{
  "d_mlp": 384,
  "vocab_size": 2048,
  "init_std_qkv": 0.0246,
  "beta1": 0.9,
  "grad_clip": 2.0,
  "doc_mask": true,
  "steps": 10544
}
MLP neurons of a small language model. Each row is named by its layer, matrix (gate and up: input weights) and neuron, and shows model dimensions 16-79. Each number is 200 + 30 x the weight over its row's rms, rounded and kept within 0 to 999. A neuron's up and down rows have the sign that makes its largest values positive.
After each neuron's rows, "fires in" lists the words (lower case) most often at its 100 highest values on Wikipedia text that the model never trained on.

L5.gate53,176,130,215,184,216,194,165,196,179,179,227,187,200,208,201,175,246,254,180,252,187,193,173,220,199,224,190,173,177,191,211,188,175,200,201,193,165,177,173,181,204,237,230,244,123,226,166,210,230,189,196,225,168,228,198,196,253,157,184,228,213,158,183,184
L5.up53,236,230,226,175,221,215,188,169,187,141,156,205,203,238,182,202,241,219,167,196,215,184,165,159,235,176,194,192,191,182,190,166,195,187,225,179,158,224,209,194,213,225,227,189,224,159,251,164,181,234,176,167,188,244,239,213,219,281,272,227,196,231,263,244
fires in: "national", "state", "general", "railway"

L4.gate187,192,206,244,177,145,160,133,192,217,191,145,197,186,181,156,241,286,231,139,265,138,233,217,199,233,235,217,222,187,168,224,203,197,185,183,172,171,189,180,162,238,187,190,163,210,207,201,163,174,202,206,164,184,230,187,195,201,253,196,167,207,204,184,203
L4.up187,172,177,208,183,189,237,248,217,203,213,198,178,195,182,169,199,227,174,195,251,204,150,201,156,170,250,202,167,213,167,219,230,196,187,176,215,177,168,207,203,200,206,198,182,257,214,184,253,147,200,201,167,148,209,209,144,220,225,154,187,225,166,233,219
fires in: "of", "or", "as", "science", "institute"

L5.gate217,197,209,236,179,219,175,211,124,161,148,245,187,244,190,168,193,155,180,197,198,242,167,204,193,195,234,176,212,177,247,190,224,204,173,197,197,220,230,207,207,167,205,192,249,190,163,182,185,196,199,210,186,232,201,207,197,242,227,216,191,212,219,202,201
L5.up217,189,158,215,252,212,155,200,199,171,163,225,188,223,192,182,166,198,146,217,240,234,215,209,233,163,161,229,246,231,235,192,222,198,189,160,193,174,189,225,196,144,213,180,215,233,174,227,227,217,186,152,176,200,193,153,133,205,198,208,194,211,195,174,157
fires in: "she", "he"

L4.gate323,170,196,238,200,199,204,232,177,249,147,175,194,182,149,210,185,186,187,189,256,203,267,201,251,155,172,209,191,197,200,172,225,180,239,172,201,164,186,182,187,124,259,207,180,164,212,209,216,180,134,193,161,182,191,117,160,206,226,160,214,184,168,247,164
L4.up323,189,194,167,168,149,233,151,221,200,194,178,205,195,202,208,167,194,143,217,220,165,200,191,212,192,230,193,213,221,205,139,224,199,225,190,186,249,233,159,185,123,227,202,216,195,186,191,181,174,242,151,207,202,170,146,200,253,222,231,142,226,188,181,203
fires in: "have", "had", "has", "s", "who", "daughter"

L2.gate107,209,257,199,191,205,224,205,185,180,226,232,201,198,209,223,240,139,155,206,219,175,194,207,167,192,195,183,233,222,158,216,235,223,190,158,210,211,187,190,153,154,186,201,214,161,165,187,216,153,220,189,160,205,138,234,235,219,204,216,176,212,219,218,208
L2.up107,271,232,194,211,200,266,230,183,234,162,214,225,216,188,159,189,145,174,216,205,223,182,186,240,197,209,272,228,241,210,195,240,215,217,174,272,153,181,205,215,155,212,208,187,160,195,256,216,176,223,201,152,229,211,201,225,186,225,218,200,168,212,230,193
fires in: "which", "also", "who"

L4.gate284,210,225,215,248,205,213,195,161,182,153,207,187,223,167,226,166,181,154,171,208,237,198,206,228,192,154,297,180,233,237,216,185,197,204,207,188,224,174,182,170,186,234,168,214,162,164,158,204,202,149,191,210,198,176,152,220,203,230,190,271,232,179,208,219
L4.up284,205,220,225,212,219,225,258,216,192,176,257,215,235,207,242,202,146,135,156,201,213,206,215,195,146,175,281,193,243,242,211,204,192,178,219,235,212,182,180,167,175,260,179,205,176,171,172,205,167,152,232,231,219,173,166,183,198,231,188,223,163,213,171,217
fires in: "who", "she", "he", "whose", "whom"

L2.gate126,201,207,205,207,214,250,201,185,179,218,191,192,217,175,221,194,170,141,164,184,207,232,199,223,214,194,211,219,224,276,203,156,229,262,183,230,200,242,187,164,214,183,154,193,173,198,155,259,203,192,249,155,210,165,159,200,191,215,186,195,229,214,182,179
L2.up126,234,252,254,150,244,199,219,185,168,233,148,200,237,205,216,243,194,150,179,173,183,177,228,272,241,168,208,210,185,247,200,177,185,183,172,148,205,241,153,158,234,242,159,187,190,150,167,231,196,186,235,200,187,178,148,202,184,251,166,165,217,243,207,108
fires in: "he", "she", "health", "heart", "hellmuth", "helvetia"

L5.gate212,182,206,142,231,226,221,220,182,209,221,197,199,231,180,224,154,184,243,180,201,243,191,247,268,215,198,241,200,222,184,214,203,213,220,163,176,219,232,201,212,162,228,252,208,170,206,217,233,215,194,226,151,173,177,207,265,230,207,223,299,160,172,241,231
L5.up212,207,199,273,226,212,199,166,200,259,205,297,182,185,181,238,243,179,194,159,237,193,204,200,239,231,205,262,137,166,234,158,122,180,182,154,172,176,197,191,196,242,231,229,257,141,213,217,241,216,230,202,241,177,180,220,195,209,167,193,294,152,225,254,240
fires in: "this", "language", "votes", "languages", "atlantic"

L4.gate117,201,208,188,203,161,214,203,178,198,213,210,179,153,237,197,213,214,191,180,189,207,177,199,272,229,218,222,247,173,241,204,187,181,203,193,221,137,201,198,299,197,175,236,225,199,196,184,159,222,203,215,214,221,159,159,196,270,177,257,196,235,250,222,167
L4.up117,199,242,215,216,155,200,191,222,236,204,201,225,220,214,200,217,224,213,166,161,235,184,218,194,244,225,173,183,118,218,194,191,151,182,256,164,83,196,181,265,220,200,231,168,228,198,226,163,201,200,168,224,204,188,224,164,213,147,214,186,157,218,212,188
fires in: "can", "title", "with", "open", "see", "candidates"

L2.gate357,224,201,184,201,221,207,209,158,177,137,194,191,200,206,185,204,225,251,213,223,234,214,157,197,190,158,232,226,204,218,220,194,170,231,184,161,225,238,222,208,216,195,190,220,178,161,268,217,227,191,214,179,199,198,208,245,242,261,239,216,201,207,172,179
L2.up357,216,206,140,209,209,199,207,178,212,186,281,213,232,218,237,177,190,149,239,209,234,234,195,250,191,204,217,189,226,172,222,192,234,184,211,207,210,163,202,193,203,197,201,146,194,163,133,186,218,175,229,220,273,217,206,205,216,203,185,175,176,217,209,214
fires in: "had", "has", "forces", "receptor", "will", "also"

L4.gate113,229,170,168,186,193,257,245,210,234,133,205,205,210,194,144,132,201,169,174,266,192,238,228,234,137,182,183,192,202,175,239,257,130,228,149,236,223,209,192,232,158,183,234,206,157,155,141,145,187,112,157,200,195,204,198,213,210,203,207,230,163,199,232,219
L4.up113,208,175,181,193,187,207,223,180,241,132,219,199,219,186,195,200,165,181,151,243,210,264,228,201,136,182,193,196,205,183,216,173,202,192,172,215,228,263,195,252,170,179,238,236,167,262,193,212,176,182,226,228,201,222,190,138,265,120,242,194,203,265,239,181
fires in: "that", "what", "stated"

L5.gate237,220,185,167,219,246,169,208,172,243,153,233,173,236,222,228,217,258,197,201,212,268,217,235,213,199,167,226,180,223,205,204,211,200,237,197,146,190,248,175,217,151,206,259,202,191,229,212,197,176,185,214,167,176,197,169,161,269,177,223,169,205,233,198,198
L5.up237,182,209,212,242,176,194,245,155,208,215,208,204,145,185,219,179,244,189,254,238,218,175,184,181,209,187,204,221,252,221,167,216,235,244,154,247,208,240,215,229,182,197,279,147,181,214,141,221,207,169,173,141,231,171,185,201,187,225,157,197,198,243,167,169
fires in: "also", "would", "not", "helped", "only", "just"

L2.gate120,209,172,159,210,202,222,206,226,225,229,166,179,171,228,212,198,205,147,247,220,195,212,223,228,157,207,160,183,185,190,242,243,195,295,151,202,184,201,188,223,183,250,224,212,179,242,192,157,224,208,204,158,164,272,170,172,228,190,187,204,197,205,203,188
L2.up120,195,206,201,185,202,167,168,175,167,194,232,192,204,198,258,252,160,231,203,218,159,160,179,156,236,230,170,234,195,147,223,226,231,154,187,232,211,125,222,137,243,178,227,222,208,190,124,154,166,223,173,206,234,223,243,262,232,180,171,224,227,198,171,206
fires in: "several", "many", "most", "two", "early"

L4.gate354,178,226,145,210,157,223,153,212,178,124,250,135,224,230,240,201,178,189,185,212,255,195,209,220,199,158,240,184,204,186,210,197,188,228,155,203,230,221,201,243,182,185,250,243,177,202,113,179,245,220,165,168,200,203,178,279,244,210,216,215,220,230,196,195
L4.up354,170,191,210,205,162,246,157,232,172,121,236,182,207,224,189,193,196,207,215,215,206,185,233,190,178,172,230,194,165,190,220,176,192,264,177,223,212,239,150,214,197,191,268,244,176,180,127,195,242,221,189,213,239,210,208,245,209,210,191,192,195,235,186,201
fires in: "of", "also", "or", "later"

L5.gate258,164,227,167,209,188,163,230,189,185,199,227,196,182,229,281,253,173,172,261,148,205,194,199,191,163,185,208,192,196,204,194,182,201,199,205,213,198,237,231,193,209,169,232,234,155,185,156,190,179,199,229,230,213,131,230,242,245,200,185,180,237,223,208,176
L5.up258,232,191,193,218,203,202,185,224,173,181,174,213,201,206,194,191,191,223,153,150,234,179,275,206,199,229,171,231,196,222,228,204,202,213,194,204,181,160,233,184,154,214,236,208,170,212,217,214,202,133,212,202,213,211,212,175,208,179,240,176,178,200,214,168
fires in: "have", "also", "not"

L2.gate319,281,215,190,218,212,203,186,172,213,181,199,189,202,217,149,172,182,218,248,204,258,203,179,213,207,218,182,184,178,181,212,236,201,205,183,232,238,198,206,229,129,156,220,199,165,221,201,182,244,170,222,220,161,176,109,190,228,219,232,241,183,218,179,226
L2.up319,213,232,158,162,173,228,173,195,221,242,217,188,220,189,214,184,169,181,194,203,221,222,210,185,278,189,162,236,241,196,146,174,163,232,143,199,205,222,207,201,188,192,267,206,210,221,181,215,166,157,246,197,264,205,150,151,175,225,241,216,204,191,208,195
fires in: "been", "as", "also", "behind", "be"

L2.gate315,199,196,236,150,177,196,198,208,150,198,237,195,201,174,155,183,217,205,169,188,204,195,215,182,182,200,159,223,229,259,138,162,202,230,176,191,246,203,195,216,232,212,189,216,203,188,196,196,165,207,230,174,205,208,207,206,202,203,242,215,225,250,167,170
L2.up315,195,166,251,175,195,178,183,175,221,224,197,207,216,181,176,162,186,189,170,170,138,159,156,255,244,228,262,208,186,211,147,232,179,217,190,188,228,159,188,199,193,208,234,201,209,257,213,238,212,183,216,173,134,189,255,217,196,216,188,173,219,180,218,211
fires in: "but", "daughter", "of", "involved", "teacher"

L2.gate197,164,202,203,223,236,189,217,213,192,173,205,202,209,237,235,177,165,196,189,226,221,190,205,181,167,140,233,194,197,201,239,208,187,202,201,225,211,259,188,213,164,214,222,234,174,212,165,185,176,219,140,174,201,165,165,166,224,127,199,163,165,177,198,191
L2.up197,240,173,198,195,197,194,202,238,185,208,171,188,188,190,236,194,241,202,197,242,220,174,203,205,215,182,204,245,160,188,209,233,136,206,260,152,228,185,237,203,152,140,189,241,212,179,179,185,247,184,178,201,221,218,171,141,227,209,179,174,157,195,205,159
fires in: "this", "he", "it", "his"

L4.gate87,240,195,221,153,205,242,153,200,250,166,193,187,178,232,187,168,196,186,188,245,230,229,215,281,127,201,170,203,201,203,225,205,187,223,206,176,176,191,198,212,200,186,128,158,205,192,197,196,232,163,259,147,231,210,180,138,196,197,218,187,195,152,221,200
L4.up87,226,217,200,198,204,253,201,194,233,211,176,198,170,214,179,159,250,191,157,231,248,220,211,236,174,272,187,182,194,135,266,278,210,183,164,226,198,222,233,228,141,225,179,208,211,189,146,264,178,164,197,200,226,163,173,165,177,222,179,208,215,169,164,195
fires in: "father", "politician", "district", "state", "can", "after"

L6.gate16,223,200,211,261,153,184,217,187,199,169,186,180,231,215,273,180,190,223,181,209,247,238,218,179,177,162,200,222,177,179,218,166,211,238,153,187,192,194,190,214,139,222,201,227,233,227,196,180,190,191,189,143,195,244,233,226,260,201,202,222,228,191,194,250
L6.up16,195,241,257,116,187,196,186,202,209,172,239,195,217,169,226,204,133,198,179,227,206,190,205,208,159,231,211,186,246,189,182,189,241,188,208,213,268,217,210,176,205,184,238,180,207,192,199,202,190,198,204,220,162,162,239,211,202,150,245,208,187,232,216,239
fires in: "the", "this", "same"

L5.gate230,211,196,158,179,213,218,144,193,207,208,197,214,210,199,193,179,210,193,216,202,214,189,148,184,195,210,222,192,171,143,188,179,221,170,196,225,245,162,208,230,178,177,198,209,195,201,203,192,230,207,171,210,180,203,198,212,194,231,183,204,271,150,119,241
L5.up230,247,215,212,189,191,269,173,210,222,181,186,199,194,245,233,191,262,217,182,178,198,223,152,170,178,164,215,214,187,237,228,188,213,223,187,223,226,187,184,185,141,183,150,164,256,222,175,181,204,215,222,231,176,154,160,248,174,220,207,187,195,162,173,222
fires in: "years", "year", "season", "weeks", "week", "months"

L4.gate102,238,233,231,209,208,230,157,193,173,123,241,173,209,228,262,223,231,202,195,252,185,163,234,201,189,174,158,176,205,164,214,208,201,211,197,206,204,206,166,210,203,188,210,197,180,174,180,251,184,209,155,173,177,134,201,275,196,250,171,184,208,202,220,161
L4.up102,177,201,253,214,246,235,228,223,127,191,235,230,152,207,249,203,241,202,165,228,146,164,181,198,217,182,147,124,174,171,245,241,177,235,226,207,177,178,205,239,219,247,191,192,246,191,195,267,189,218,225,227,153,178,226,257,251,234,203,237,176,211,156,193
fires in: "and", "british"

L2.gate227,193,134,192,210,220,154,178,178,206,184,226,202,232,221,166,191,185,169,209,185,180,142,219,224,238,195,183,217,230,231,160,233,209,199,232,146,211,216,207,201,131,189,232,185,163,197,228,104,220,139,232,152,292,161,191,211,208,171,228,180,196,176,211,218
L2.up227,187,231,141,194,206,176,200,233,216,162,189,192,218,198,256,173,208,212,217,227,245,257,189,198,146,223,221,204,143,188,225,207,186,181,175,196,195,183,222,205,205,261,177,194,228,213,213,228,204,191,182,208,196,175,169,193,209,193,171,234,161,148,213,255
fires in: "she", "we", "very", "not", "does"

L6.gate74,173,192,186,245,207,209,195,243,154,199,168,189,193,135,229,184,215,232,191,220,193,289,189,194,161,186,180,234,210,148,176,189,209,231,191,220,196,204,237,178,175,165,216,201,239,196,207,174,192,163,213,164,223,172,197,193,244,232,159,201,217,180,187,164
L6.up74,170,213,146,248,203,194,162,197,192,205,206,176,213,154,216,188,223,193,202,176,180,223,190,181,177,180,189,166,200,195,160,236,203,162,232,203,198,148,195,213,178,242,245,196,173,211,213,178,205,248,212,207,193,176,173,203,138,192,184,175,184,219,214,190
fires in: "ft", "has", "and", "have", "second"

L5.gate40,213,182,182,206,200,135,209,178,243,248,194,189,225,190,171,160,188,194,174,169,200,171,234,212,187,190,211,211,198,192,182,185,176,180,184,179,194,151,191,208,198,185,165,167,245,192,190,164,222,171,171,207,209,203,236,264,213,212,264,190,222,209,267,157
L5.up40,188,243,227,203,234,211,163,229,167,248,238,201,190,189,194,225,191,149,171,201,142,221,228,215,223,201,234,146,206,207,212,230,186,187,196,219,196,189,213,157,255,217,216,128,193,198,214,129,166,208,181,159,176,219,192,189,198,261,194,178,239,221,168,207
fires in: "film", "movie", "doug", "show", "films"

L2.gate177,239,240,209,207,194,189,180,258,101,145,238,193,179,181,238,183,176,183,245,191,202,169,161,77,207,270,213,205,185,234,234,203,215,180,219,210,206,239,188,213,184,139,178,279,194,162,216,180,167,257,209,218,197,163,248,204,154,186,207,206,160,222,124,204
L2.up177,260,243,154,192,159,194,174,234,168,191,196,200,239,143,181,158,191,152,295,207,211,195,239,176,287,213,186,218,189,210,264,167,237,166,262,222,238,208,173,219,205,203,211,239,160,187,243,227,195,222,160,258,208,182,250,187,176,147,207,169,174,204,138,189
fires in: "and", "intersection", "also", "intersections", "terminus", "states"

L2.gate151,191,181,222,164,260,153,222,221,230,211,154,170,199,181,164,187,211,151,180,226,209,228,176,225,151,207,223,165,197,214,159,203,203,263,185,182,182,209,207,199,254,223,223,177,200,155,203,167,242,189,176,171,199,208,239,162,191,188,103,172,200,229,177,183
L2.up151,191,114,192,143,197,172,202,179,196,172,227,187,184,210,191,222,213,130,180,186,158,231,214,226,206,197,197,209,189,230,171,208,210,197,187,211,216,163,245,171,239,198,237,234,212,225,202,175,204,210,214,199,238,227,190,211,211,207,153,193,232,197,132,171
fires in: "three", "four", "five", "two", "six", "fourth"

L2.gate115,235,181,203,178,234,252,166,181,185,227,203,184,183,150,184,170,273,217,221,187,169,199,181,169,248,184,188,190,177,240,181,205,198,189,185,203,165,201,166,236,162,189,128,166,146,146,230,179,264,162,172,205,198,219,175,172,181,231,203,186,225,193,177,165
L2.up115,185,195,178,229,197,205,235,273,205,200,252,214,197,198,204,200,203,189,187,210,269,134,230,199,152,209,255,178,196,199,223,213,234,219,166,224,179,164,162,220,167,220,199,187,166,209,143,240,190,141,253,235,220,198,204,230,189,196,193,215,231,178,191,248
fires in: "after", "when", "while"

L5.gate33,187,217,175,182,164,206,183,208,219,181,188,194,159,152,221,172,215,202,236,218,258,225,188,198,194,134,241,156,175,250,137,178,184,259,204,223,190,127,152,180,202,209,177,255,172,184,199,167,199,209,179,222,187,214,210,178,204,236,157,185,224,220,175,159
L5.up33,202,189,195,229,203,218,207,222,206,199,200,198,217,247,256,144,242,185,182,236,194,197,223,227,231,207,238,248,244,189,198,226,200,206,167,174,213,226,171,215,181,198,188,167,199,184,190,185,186,147,184,238,159,189,250,164,211,195,247,189,182,199,158,202
fires in: "after", "during"

L5.gate132,166,219,260,194,203,235,210,190,206,186,240,193,204,168,188,144,202,197,213,227,202,217,230,203,239,198,202,231,106,167,186,221,170,276,193,198,219,135,203,196,177,214,235,193,209,213,168,237,243,151,193,127,224,192,210,185,200,193,195,181,227,205,178,172
L5.up132,178,210,164,189,179,220,162,208,220,156,233,202,189,185,179,173,218,251,167,198,164,200,133,208,221,221,200,247,202,239,131,210,195,209,194,215,222,207,225,198,247,186,245,188,228,162,181,234,209,209,190,161,243,140,176,173,163,230,196,233,224,236,227,139
fires in: "joined", "for", "of", "defeated", "entered"

L2.gate252,161,190,187,220,174,177,231,238,145,208,188,182,178,244,223,274,196,166,196,211,146,186,175,212,202,227,213,198,203,218,215,211,177,214,185,204,187,201,182,183,147,187,185,195,237,189,154,227,199,241,193,230,215,150,190,231,149,258,263,176,268,213,159,175
L2.up252,186,262,231,228,203,208,194,203,243,209,223,220,204,201,205,179,184,188,245,199,204,234,157,263,152,209,164,206,215,177,260,250,220,217,190,189,223,238,162,203,161,175,191,245,150,194,167,190,164,210,230,149,278,201,151,203,179,199,210,208,155,169,180,214
fires in: "who", "by", "people", "peoples", "whom", "wife"

L4.gate36,203,206,244,197,121,159,179,198,191,192,214,194,149,221,159,200,199,234,222,250,197,203,174,174,234,177,236,219,241,216,150,210,197,232,209,165,210,207,186,164,184,135,185,214,203,178,170,200,220,193,183,186,189,206,257,162,148,241,158,177,197,148,167,197
L4.up36,157,270,215,185,205,260,179,201,203,191,199,192,168,232,153,143,216,185,168,210,181,172,234,191,200,291,168,206,199,180,209,237,188,186,215,182,230,232,209,195,167,182,166,221,195,174,191,222,182,175,177,164,208,206,211,210,174,214,224,226,190,97,200,197
fires in: "of", "for", "institute"

L5.gate145,229,227,177,181,168,220,203,226,193,203,174,199,213,224,179,198,150,196,223,254,218,201,255,175,216,194,204,196,210,232,213,214,182,185,188,150,226,193,212,184,186,191,257,194,235,213,164,167,168,187,170,200,130,229,183,148,213,187,225,235,195,217,188,161
L5.up145,187,205,170,194,176,218,232,227,199,242,199,205,228,211,180,234,210,166,186,199,125,251,197,176,208,138,177,221,245,248,191,209,221,164,178,188,189,197,173,209,174,162,244,179,202,220,181,218,220,211,219,204,195,206,189,191,177,238,188,206,200,198,186,154
fires in: "became", "was", "as", "become", "be"

L5.gate18,178,256,196,245,140,234,186,227,188,205,225,194,194,198,192,205,170,209,224,219,169,199,201,267,268,182,233,220,202,250,221,207,184,211,201,164,224,155,219,230,219,225,249,146,207,226,201,194,168,182,158,188,209,248,199,231,190,239,189,221,212,215,194,142
L5.up18,198,221,193,211,181,187,185,255,167,232,166,190,175,234,178,152,213,177,174,192,182,211,177,151,195,244,224,223,222,220,212,223,192,197,201,266,195,198,202,217,185,220,220,167,257,215,202,179,127,196,219,210,182,222,210,219,185,210,179,212,168,152,222,177
fires in: "of"

L5.gate176,194,181,208,160,212,188,197,153,234,222,162,211,237,185,228,206,144,200,213,239,198,240,232,238,207,181,207,204,200,219,143,189,168,237,171,199,231,190,181,193,264,227,177,201,215,244,151,188,214,185,177,178,205,217,177,209,161,248,203,189,232,257,197,197
L5.up176,170,209,229,158,235,191,200,238,268,210,161,186,227,146,165,198,201,133,139,205,119,178,198,203,172,176,230,228,189,215,142,200,162,192,198,235,257,177,197,241,272,219,203,179,215,222,204,194,180,162,218,198,167,226,217,234,180,177,169,203,229,207,220,191
fires in: "film", "movie", "book", "series", "films", "album"

L5.gate374,244,200,246,235,160,194,187,178,230,248,203,169,135,210,177,250,208,224,171,231,163,228,234,227,163,194,188,204,184,197,202,190,174,160,247,227,218,187,254,229,208,200,198,179,203,229,202,230,225,164,206,157,162,191,156,197,187,246,169,228,217,144,189,210
L5.up374,235,238,228,209,206,193,229,198,240,194,160,201,188,190,175,195,222,164,207,222,158,193,231,193,152,183,209,191,136,248,195,150,143,193,233,277,232,180,226,179,237,255,163,168,211,262,264,155,251,183,233,171,181,190,188,190,183,207,226,222,210,220,195,228
fires in: "league", "player", "party", "climate", "utc", "cup"

L2.gate71,173,162,189,176,231,153,153,193,265,189,228,193,199,203,207,153,254,237,139,205,220,199,162,224,197,194,222,212,154,176,229,191,154,155,164,242,203,258,194,232,152,205,203,226,185,170,171,191,217,192,164,163,171,229,194,177,235,174,197,209,226,154,193,237
L2.up71,198,167,167,222,190,218,201,232,173,224,229,158,144,231,182,141,192,181,211,180,206,161,238,171,203,165,220,190,212,221,199,174,148,188,188,203,174,235,179,192,223,245,161,263,193,230,198,195,155,254,169,166,158,166,225,168,176,234,220,162,249,192,195,215
fires in: "years", "mark", "year", "marion"

L5.gate161,183,257,193,211,228,199,219,185,253,234,214,174,205,204,205,199,177,168,225,186,190,174,178,236,261,187,172,220,214,239,237,171,211,163,234,156,208,203,205,196,185,204,213,151,215,208,215,183,128,165,223,163,214,179,182,209,209,209,223,195,217,238,163,94
L5.up161,164,281,153,234,212,181,243,190,204,192,205,190,200,235,210,188,182,175,179,173,171,233,170,255,221,219,151,199,237,241,191,180,197,168,221,192,208,210,239,189,208,196,268,191,207,201,202,222,188,230,193,193,184,153,267,190,224,201,241,182,189,225,203,210
fires in: "can", "may", "would", "not", "could", "candidates"

L5.gate321,122,213,226,155,153,166,193,178,184,236,153,199,171,181,215,232,215,161,162,192,156,240,210,253,177,151,175,146,192,189,188,165,126,206,206,209,163,149,158,225,185,212,272,174,205,248,212,175,224,151,185,185,212,176,177,204,225,169,164,206,194,233,273,167
L5.up321,214,204,208,210,201,263,178,135,169,159,227,209,212,199,151,202,152,214,196,201,150,207,231,158,234,239,204,240,201,182,197,145,226,216,201,214,220,261,165,226,255,139,221,220,227,204,193,137,166,192,164,146,183,181,153,221,168,236,230,207,208,239,183,206
fires in: "the", "two"

L4.gate146,214,175,173,222,209,139,229,208,156,185,227,164,210,205,235,191,232,180,215,211,211,179,235,250,233,234,253,167,181,150,236,176,220,266,186,271,225,201,164,216,190,202,163,208,185,183,189,195,225,182,167,203,199,210,143,194,221,222,185,198,206,194,209,188
L4.up146,205,165,228,200,171,178,191,177,162,187,217,209,172,185,153,212,204,168,241,211,214,190,220,200,238,198,200,218,161,271,184,188,189,248,213,255,180,185,218,228,225,173,200,192,164,139,213,175,233,190,204,215,194,243,215,194,209,177,164,215,213,226,175,206
fires in: "on", "when", "days", "while"

L5.gate286,157,143,115,208,167,183,175,188,211,214,239,187,164,219,220,194,228,184,194,138,198,170,201,246,199,149,195,164,186,226,193,206,234,174,260,204,229,170,207,180,186,222,197,167,176,178,235,207,191,197,246,175,194,188,199,252,167,220,240,220,216,145,199,203
L5.up286,224,195,165,152,142,255,201,218,140,208,220,222,220,208,181,192,167,195,235,172,201,187,206,196,191,189,218,170,212,201,174,225,255,158,158,222,190,220,175,232,170,177,206,214,229,276,215,187,192,233,182,264,178,175,172,239,179,222,148,162,173,217,253,212
fires in: "from", "at", "atlantic", "kelly", "athens", "parabellum"

L4.gate228,255,214,185,133,136,254,146,142,150,149,214,181,212,177,177,182,206,209,205,217,185,228,201,200,167,189,232,185,249,215,182,185,274,193,166,230,222,202,213,186,226,194,181,226,169,202,162,210,219,200,224,190,222,127,169,219,205,243,193,207,223,200,178,159
L4.up228,228,210,165,124,190,225,163,213,176,175,208,253,257,182,224,191,208,189,194,186,199,246,218,213,173,184,255,189,206,203,175,156,210,160,187,209,150,178,189,147,245,211,213,220,197,197,179,209,210,235,199,213,201,180,195,229,198,228,226,184,189,217,180,232
fires in: "for", "forces"

L2.gate100,217,206,208,221,220,229,247,134,204,177,181,185,152,228,169,204,204,276,187,219,211,187,211,199,220,129,175,175,173,235,203,213,172,180,182,215,201,220,198,210,207,181,223,178,155,183,175,170,226,174,168,175,123,198,129,200,277,152,161,211,195,197,202,199
L2.up100,256,205,182,148,215,254,193,168,236,167,237,202,203,188,254,225,199,228,133,224,174,256,181,178,211,227,191,183,195,173,211,228,209,230,126,180,214,253,173,267,225,198,241,211,191,184,189,227,161,190,207,224,186,194,198,238,240,195,222,235,213,181,263,144
fires in: "local", "national", "official", "international", "state", "stated"

L5.gate24,156,124,176,243,198,208,214,213,212,207,181,183,227,221,251,159,252,182,187,209,206,220,247,216,233,180,228,259,221,233,179,191,249,203,146,245,170,235,181,220,122,217,176,103,224,153,234,210,188,144,179,174,199,231,201,214,240,212,247,226,200,220,179,173
L5.up24,159,188,165,201,169,210,193,210,198,239,200,217,231,211,211,162,305,184,240,197,147,170,247,174,240,189,223,261,170,241,217,189,176,250,242,163,203,199,198,194,160,127,229,209,185,174,205,254,238,180,193,194,145,195,212,201,256,216,153,179,201,213,143,201
fires in: "had", "have", "has", "having", "not", "also"

L6.gate309,225,217,195,209,224,214,204,227,233,196,135,193,212,162,235,165,229,188,220,194,206,197,225,168,181,176,177,287,190,233,160,215,262,243,224,199,229,178,195,205,160,217,216,226,187,134,190,178,182,189,203,238,187,175,222,183,231,249,218,126,194,225,155,237
L6.up309,136,135,234,162,174,210,135,212,200,231,213,185,169,195,183,188,207,211,215,235,215,142,204,215,186,145,175,198,162,163,215,255,193,213,190,159,204,174,245,201,198,195,226,199,221,169,191,213,189,190,118,180,159,201,239,241,231,199,192,210,237,180,155,197
fires in: "such", "well", "crystal", "self", "total"